Part of a small language model's weights: capped logits.
MLP neurons of a small language model. Each row is named by its layer, matrix (gate and up: input weights) and neuron, and shows model dimensions 32-159. Each number is 128 + 32 x the weight over its row's rms, rounded and kept within 0 to 255. A neuron's up and down rows have the sign that makes its largest values positive.
After each neuron's rows, "fires after" lists the tokens most often just before its 100 highest values on Wikipedia text that the model never trained on.

L4.gate484 [165  44  60 107 105 107  84 133 137 140 113  99 144 188 134  92 150  93 174 113 152 169 122 111 150 110 138 175 160 100 110 108 142 114 110 136 106 188 159 126 128 143 121  94 107 116 184 163 124 131 145 126 137 127  95 148 143 122 119  75 115 172 144 116 193 144  76 156 112 192 146 154 190 169  92 115 194 132 114 125 144 109 130 113 147 224  89 178 137 128 112 191  79 228  93 161 111  99 130 104 120 138 198 137 140 141 157 111 142 106 181 140 134 108  92 141  92 116 128 133 114 105 109 119 120 160 118 158]
L4.up484 [144 115  82  53 106 144 177 136 104  88  11  74 155 104 119 184 111 141 146 159 104  66 149 151 161 104 118 206 120 128 104 175 131 168  83 171 144 140 142 106 162 108 100 125 157 169 155 148 149 192  74 120 120  67 143 104  37  71 103 155 112 135  77 102 128 126 159 177 118  88 172 104  69 153 122 140  94 118 176 119 139  76 114 113 125 150 152  95 131  90 107 121 119 173 117 136 105 127 115 131 127 132  92 107 151  92  66 135 152 149 134 114 166 115 141 209 166 151 155 173 101 149 124 110 133 186 166 148]
fires after: "19", " ", "18", "20", "–", "-"

L6.gate215 [140 119  79  92 138 128  75 117 132 101 167  95 133 147 144 152 180 169 106 172 146 150 120 112 104  82  89 135 104 113 103 104 125  98 149  64 128 136 152  89 109 108 159 124 108 175  80 186 179 113 203 101  92  57 135 143 119 119 122 137 177 194 162 137 120 168  98 107 101 223 119 124 102 114 102 117 163  37  81 138 196 110 165 128  58 170 113 112 119 121 133 115 138  59 150  79 132 154  70 150  75  97 137 107 117  90 119 144 116 132  77  85  86  86 140 110 187 113 146  90 120 124  87 116 120 162 118 124]
L6.up215 [142  96  85 133 192 174  27  90 104 123 170  73 152 193 116 105 154 147 117 147 154 119 120 172 138 147 129 130 116  98 179 157 106 146 135 102 176 100 135 132 192 101 115 134  50 154 131 171  80 124  97 141 126 143 152 190 123 107  92 140 182 147 165 112 138 178 158 122  92 152 150 111  94 114 100  68 126  81  43 105 119 101 157  86 102 180 185  88  78 166 194 117 171 105 147 160 115 139 130 146  78 157 106 167 123 110 124 102 150 114 179 102 149 168 176 191 118 119 118 156  52 116  83 154 132  48 124 122]
fires after: " a", " ", " an", "ic"

L6.gate146 [172 126 119 101 173  78 111 117 130 142 159 134 116 123  73 101 112 111  64 170 122 198 154 138  95 169  87 147 130  83 109 114  64  77 136  79 178 126 134 132 112 138  74 102 130 104 161 119 154 189  98  95  65 145 140 167 168  75 129 152 135 137 100 117 107 150 119 140 130 150 120  86 151 174 108  93 167 123  27  97 113 129 128 152 100 156 107 106 114 140 132 135 161 106 153 165 146 147 160 155 162 152 125 125 101 170 161  73  87 119  93 182 171 172 144 123 167 100 157 140 105 127  97 102 175  89 202 109]
L6.up146 [ 87  93 116  70 129  99  86  85 134 161 124 122 110 133 127  99 131 139 195 136 193 145 173  73 151 151 157 161 152  84  97 155 186 126  94 175 142 126 148 109  97 183 168 127 168 114 106  72 129 168 102 115 122 114 143 129 112 140 120  90 162 123 123 129  97  95 148 127 189 121 169  62  95 166 108 167 133 170 107 119 175  93 109 123  58  99 184 136 167  92 124 155 160  99 142 170  95 105 109 174 150 223 153 164 118  73 179 150  89  94 136  85  81 115 140 132 139  99 129 202 116 135 134  70 135 124 131  84]
fires after: " O", " re", " s", " (", " trans", " S"

L6.gate500 [148 179  86 155 123 169 117 117 172 134 162 128 148 143  85 152 100 112 140 117  74 141 127 105 154 113  74  65  89  82 140 108 152 172  91 128  86 138 114  86  90 121 123 188 107 170  95 156 115  86 179 153 162  83 106 119 122 117 173 155 117 121  94  92 173 127 140 150  81 140 134 108 122 236 142 100 165 158 118 122 162  64 129 123 121 132  80 140  88 168 132 133 106 107 116 153 145 159 127 129 120 142 138 111 155 212 132 135 120 109 139 112  98 144 141 121 134 145 164 173 176  92  67 151 158 130 186 155]
L6.up500 [ 88 115 145 126 125  70 109 153 145 156 126  98  95 103 109  55 135 149 136 163  95 118 117 114 154 159 154 179 108 141 117 102 157 125 198 133  93 170 172 118 141 216 166 125 138 137 141 133  70  69 113  92 159  67 123 105 106 130 153 111 138  77  78  86 128 149 128  99 121 150 136 100 125 173 103  95  97 146 103 101  70  80 144 141 101  97 138 148 138 154 135 139  97 119  38  57 109 169 167 164 169 158 186 144 167 155 187 138 158 108 120  76 130 110 131 118 157 153 210 119 117 170 110 166 194 128 144 137]
fires after: " m", " L", " M", " con", " l"

L6.gate27 [109 129 141 174 142 170 142 147 132  81  96  96 104 137 128 127 105 115 140 135 155  77  75  88 186 127 119 174 110 133 161 115 153 130 144 157 169 123 146 187 143 187 113 148 156 140 100 156 128  86 130  38 104 127 155 174 146  97 162 185 130 108 147  89 140  93 136 187 171 109 166 165 136 104  79 165 163 149 148 113 141 141 183  46 114 160 151 147  92 140 111 124 107 202 162 130  95  49 157 192  67 134 144 147 172 150 228 129 134 101 156 148 135  96 101 138 120 121  94 109 132 128 143 185 118 156  72 123]
L6.up27 [152 104 112 187 132 196  80 102 115 121  53 150 114 146  39 172  86  83 108 160 110  96  92 172 131 120 160 146 114 105  84 103 109  99 160 135 137 152  82 181 147 151 125 131 131  96  91  94  67 131 167  94 155 141 115 125 125 105 104 104  90  94 122  69 146 136  96 136 144  87 128 137 154 108 153 109 182 135 148 103  85 153 178  90 114 121 148 137  96 146 101 173 143 164  89 164 122 129 125 158 106 157 164 155  95 113 150 149  78 145 130 158 186 110 146 172 101 113 105 120  84 168  72 165 140 147  92 145]
fires after: " f", " mov", " com", " acc", " go", " rem"

L6.gate374 [139  98 168 126 147  36 133 161  89 111 123 132  92 147 125 212 105 143 126  80 112 174 108 128 141  97 127 180 100 111 197 180  96 177  94 147 136 184 144  86  69 104  66  92 125 137  91 145 125 121 156 163  86 119 164 117 112  84 155 113 107 120 150 133  88 118 140 148  73 126  64 168 161 107 139 136 161 146 113 140 116 126  59  83 127 126 136  57 112 112 109 107 129 136 144 112 135  72 101 130 146 148 167 161 132  93 122 118 122 140  97 117  94 170 132  83  98 135 180 118 121 119 150 125  24 155 142  95]
L6.up374 [ 91 190  97 117 153 111 137 121 120 198 199  56 141 153 160 144 122 107 153 151 100  75  83  85 127 144 166  74 145  79 124  92 129 106 200  97 113 160 121 159 120  77 165  97 143 193 108 102 151 143 108  98  72 140 175  89 140 122  88 145 103 151  83  98 199 102  83 119 123 138  74 133 138 129 124 191 110 118 156 160 106 137 147  86  73  95 165 148 128 107 135  65 120  97 144  75 131 100  91 164  82  98 130 127 153 120  79 128 172 104 120  81 163  64 105 126  99  88 113 141 131 137 138 104 151 154 142 102]
fires after: " H", " st", " gu", " h", "e", " me"

L6.gate219 [130 133 168  74 100 134 142 148 109 127 164 110 152 100 147  94 116 144 121 132 127  66 110  48 142 146 123  48  81 166 103 166  99 170 108 106 133 134 108 133 101 118 115 161 100 124 167  88  98 149 132 143 188 119 147 129 154 118 178 143 107  89  88  62 118 122 100 143  97 161 125 167 124  98  73 119  69 144 180 149 123 113 137 161  75  82 146 152 132 120 149 171 117 184 131 106 124 164 128 169 135 201 156  62 106 101 145 161 112 151 150 177 142 132  86 110  99 120 220 154  99 153 113 131 191 134 126 147]
L6.up219 [172 108  99  86 116 154  39 130 122 104  85 129 108 158 196 189 116 111 168 145 170 159 112 115 176 117 133  68  82 100  96 141 143 106 128  97 127  77 174  90 107 110 145 145 146 121 139  91 185  79 119 160 124 101 109 110 140 162 116  99  85 125 105 126 119 112 101 166 130 147 139  65  87 131 129 186  90 131  90  78 107 148  88 147 112  94 127 137 149 159 107 193 127 167 115 149 126 108  80 132 174 207 205  85 123 108 149 115 124 120  62 110 160 196 143 113 179 124 191 164 180 116 165 102 157 118 147 172]
fires after: " m", " M", "om", " em"

L6.gate356 [122 108 169  91 121 105 140 100 122  94 158  79 120  99 153 186 127 125 180  87 137 127 149 141 134 152 205 166 139 129 175 182 122 151 155 156 119 165  82 100 129 148 101 147 174 109 171 167 141 160 102 108  47  80 127  86 155 115 184 102  85 149 174  66 172 161 182 151 111  81 101 117 104 110 137 144 105  85 152 140 153 149  82 142 176 120 165 133 112 143 120 113 153 160 147 155 153 109 112 136 131 135 160 124 142 116 107  60 118 116 190 178 139 158 170 117 150  86 138 117  69 118 147  98 183 138 214 116]
L6.up356 [ 94 130 155  92  60  92 141  79 198 111 176  78 104 133 158 199 127 120 169 150 118 133 184 152 160 111 131 126 126 114 148 126 109 160 141 188 105 162 114 156  91 185 124 169 169 114 203 114 129 139 121  88 113  57 162 165 147 140 112 103 151 154 110 115 154 161 127 153  54 107 133 105 145 106 142 124 178 136 119 108 172 163  71 156 170 123  77 155 108 164  91  78  93 158 144 112 144 107 106 115 136 144 110 116 143 171 124  78 133 109 104 172 108 127  61 158 186 122 134 152 116 132 133 116  98 182 177 142]
fires after: "20", "19", "18", ",", " in", "g"

L3.gate480 [ 45 103  87 123 172 146 134  67 130 127 129 130  87 142 176 211 145 128 108  86 105  83  70 149 107 128 130 166 128 132 165 139  71  98 136 149 142 179  83 140 112 189  91 136 107 128 128 142 125 129 134 116 163 143 112  78 133 114 102 108 136 152 198 155 157 207 112 130 146 146 170 102 149 121 124 171 146 142 163 115 181 142 108 154 167 144 120 118  91 142 153 143  30  94  99 173  88 110 170 122 104 121 123 153 174  89 131 141 109 107 136  76 134 102 181 180 151 142 161 202 145 125 153 143 129 151 122 154]
L3.up480 [108 124 163 133 112 127  83 166 122 142 115  79 133 141 142 120 167 192 142 172 138 160 151 136 136 197 167 118 122 155 151 140 143 155 136  78 115 149  73 127 152 108 169 185 134 123 130 159  98 193 106 125 107 102 186 163 132 163 200  82  90 148 146 167 105  68 153  93  90 131 108 175  66 142 125 157 121 163 154  99 141 116 111  52 113 125 171 109 153 113 108 122 193 108 112 137 131 102 175 171 129 153 134  80 112 168  92  52 155 139  97 170 135 126 127  63 142 120 129 120 211 135  91  88 167 111 138 110]
fires after: "20", "18", "10", " d", " B"

L6.gate195 [124 129 135 110  98 109 168  72 196  73 118 137 108 153  78 149 155 100 168 129 129 110 103 170 131 139  94 106 140  54 146 184 127 132 195 204  77  67 107  97 163 122  85 147 174  90 135 106 129 131 115 161 131  99 129  95 118 162 123 130 107 133  94 124 138 177 161 170 129 145 124 169 138 134 141 105 135  97 131  94 131 135 119 120 107 107 165 131 106 164 111 156 167 168 158 161 152 136 132 181 110 123 122 108  44 116 119 203 143  67 147 106 199 150 117  89 178 106 138 131 128 161 122 117 153 174 156 114]
L6.up195 [150 154  78 135 172 155 127 172 155 104 168 189 136 134 119 120 126  66  89 139  86 178 195 216 111 135 104  56 104 116 116 143 150 171 151 133 104 103 130 137 116 140  99 147 153  38 189 100  83  96 148 137 106 146 107  89 124 162  71 164 106 167 165 109  87 123 163 130 150 131 133 161 188 170 148 130 135  97 155 152 112 100 131 123 109 158 134 188  76 137  57 152 102 141 129 176 122 127 128 152 139  55 121 108 175  86 144 132 117 118 120 183 152 151 163  78 138 125 140 149 119 133 143 179 173 152 139 148]
fires after: " to", " describ", " serv", " att", " Rep", " prov"

L6.gate298 [ 87  42  83 135 115 165  93 145 186 129 141  98 141 149 128 169 164 111  72 165 135  89 151 188 123 110 107 147 133 119 163 117 109 106 121 129  69 123 193 129 113 150 161 150 122 182  90 161 139 142 104 156  97 115 140 142 121 106 155 114  79 160 156 123 123 108 154 131  79 151 165  88  94  95  53  79 140 100 122 113  76 121 145 142  89 154 135 116 126 141 151 139 160 147 112 100 138 210 124  84 137 142 124  99 155 122  99  97 133 125 117 169  90  89 148 104 111 161 141 156 109  64 153 153 165 117 130 108]
L6.up298 [151 120 104 187 145 144 140 143 100 167 168 138 150 162 120 110 163 159 119 127 137  98  46 202  82 138  73  92 138 120 112 155 172 161 175 143  88 121 190 151 121 120 141 155  86 200  98 140 159 118 110 129 113  96 112 201  97 155 144 136  86 121 150  42 118 138 150 127 140 127 132 131 183 158 142 105 159 103  89 111 150 169 152 121 141 126 146 139 209 100 145 139 124 106 109 150 196 104 150 108 128 179 121 150 129 122  58 151 100 103  83 133 160 132 135 117 129 127 123 147 116 137 120 134 160 103 115 151]
fires after: " a", "A", " A", " an"

L6.gate411 [ 98 102 112  68 114 114 151 152 197 119 132 112 123 116 181  99 154  96 136 172  96 149  95 167 155 109 138 134 110  84 120  73 109 146 141 121 129  72  47 126 133  35 122 117 153 172 147 146 104 113 153 119 123 107 173 135 147 128 185 150 120 160 119 129 148  86 121 208  90  71 131 131 119 166 156 100 158 119 138 113 128  98 145 188 121 141 140 143 117 120 111 144 186 133 141 120 153  77 123  73 176 111  87 126  55 191 119 146 126 108 157 103 172 144 109 121  77  84 124  65 141 150 125 118 140 122 116 110]
L6.up411 [122 142 150 139 108 132  64 113 163 139 150 175  97 176  86 155 124  89 109 111 118 180 103  75 164 107 156 180 118  91 115 105  67  93  87  98 125  93  78 136 155 103 133 135 109 108 164 113 130 161 137  75 144 135 126 150 192 149 107 148  84 148  92 113  66 152  72 190 132 116 154 124 100 166 134  95 151 148  83 163 146 139 136 149 106 173  96 104  97 119  94 158 136 191 136 166 140 162 121 175 164 192 156 132 143 227 122 177 133  68 125 129  82 155 156 123 157 177 154 141 123 141 143 142  99 114 140  67]
fires after: " join", "ed", " att", " dif", " le", " serv"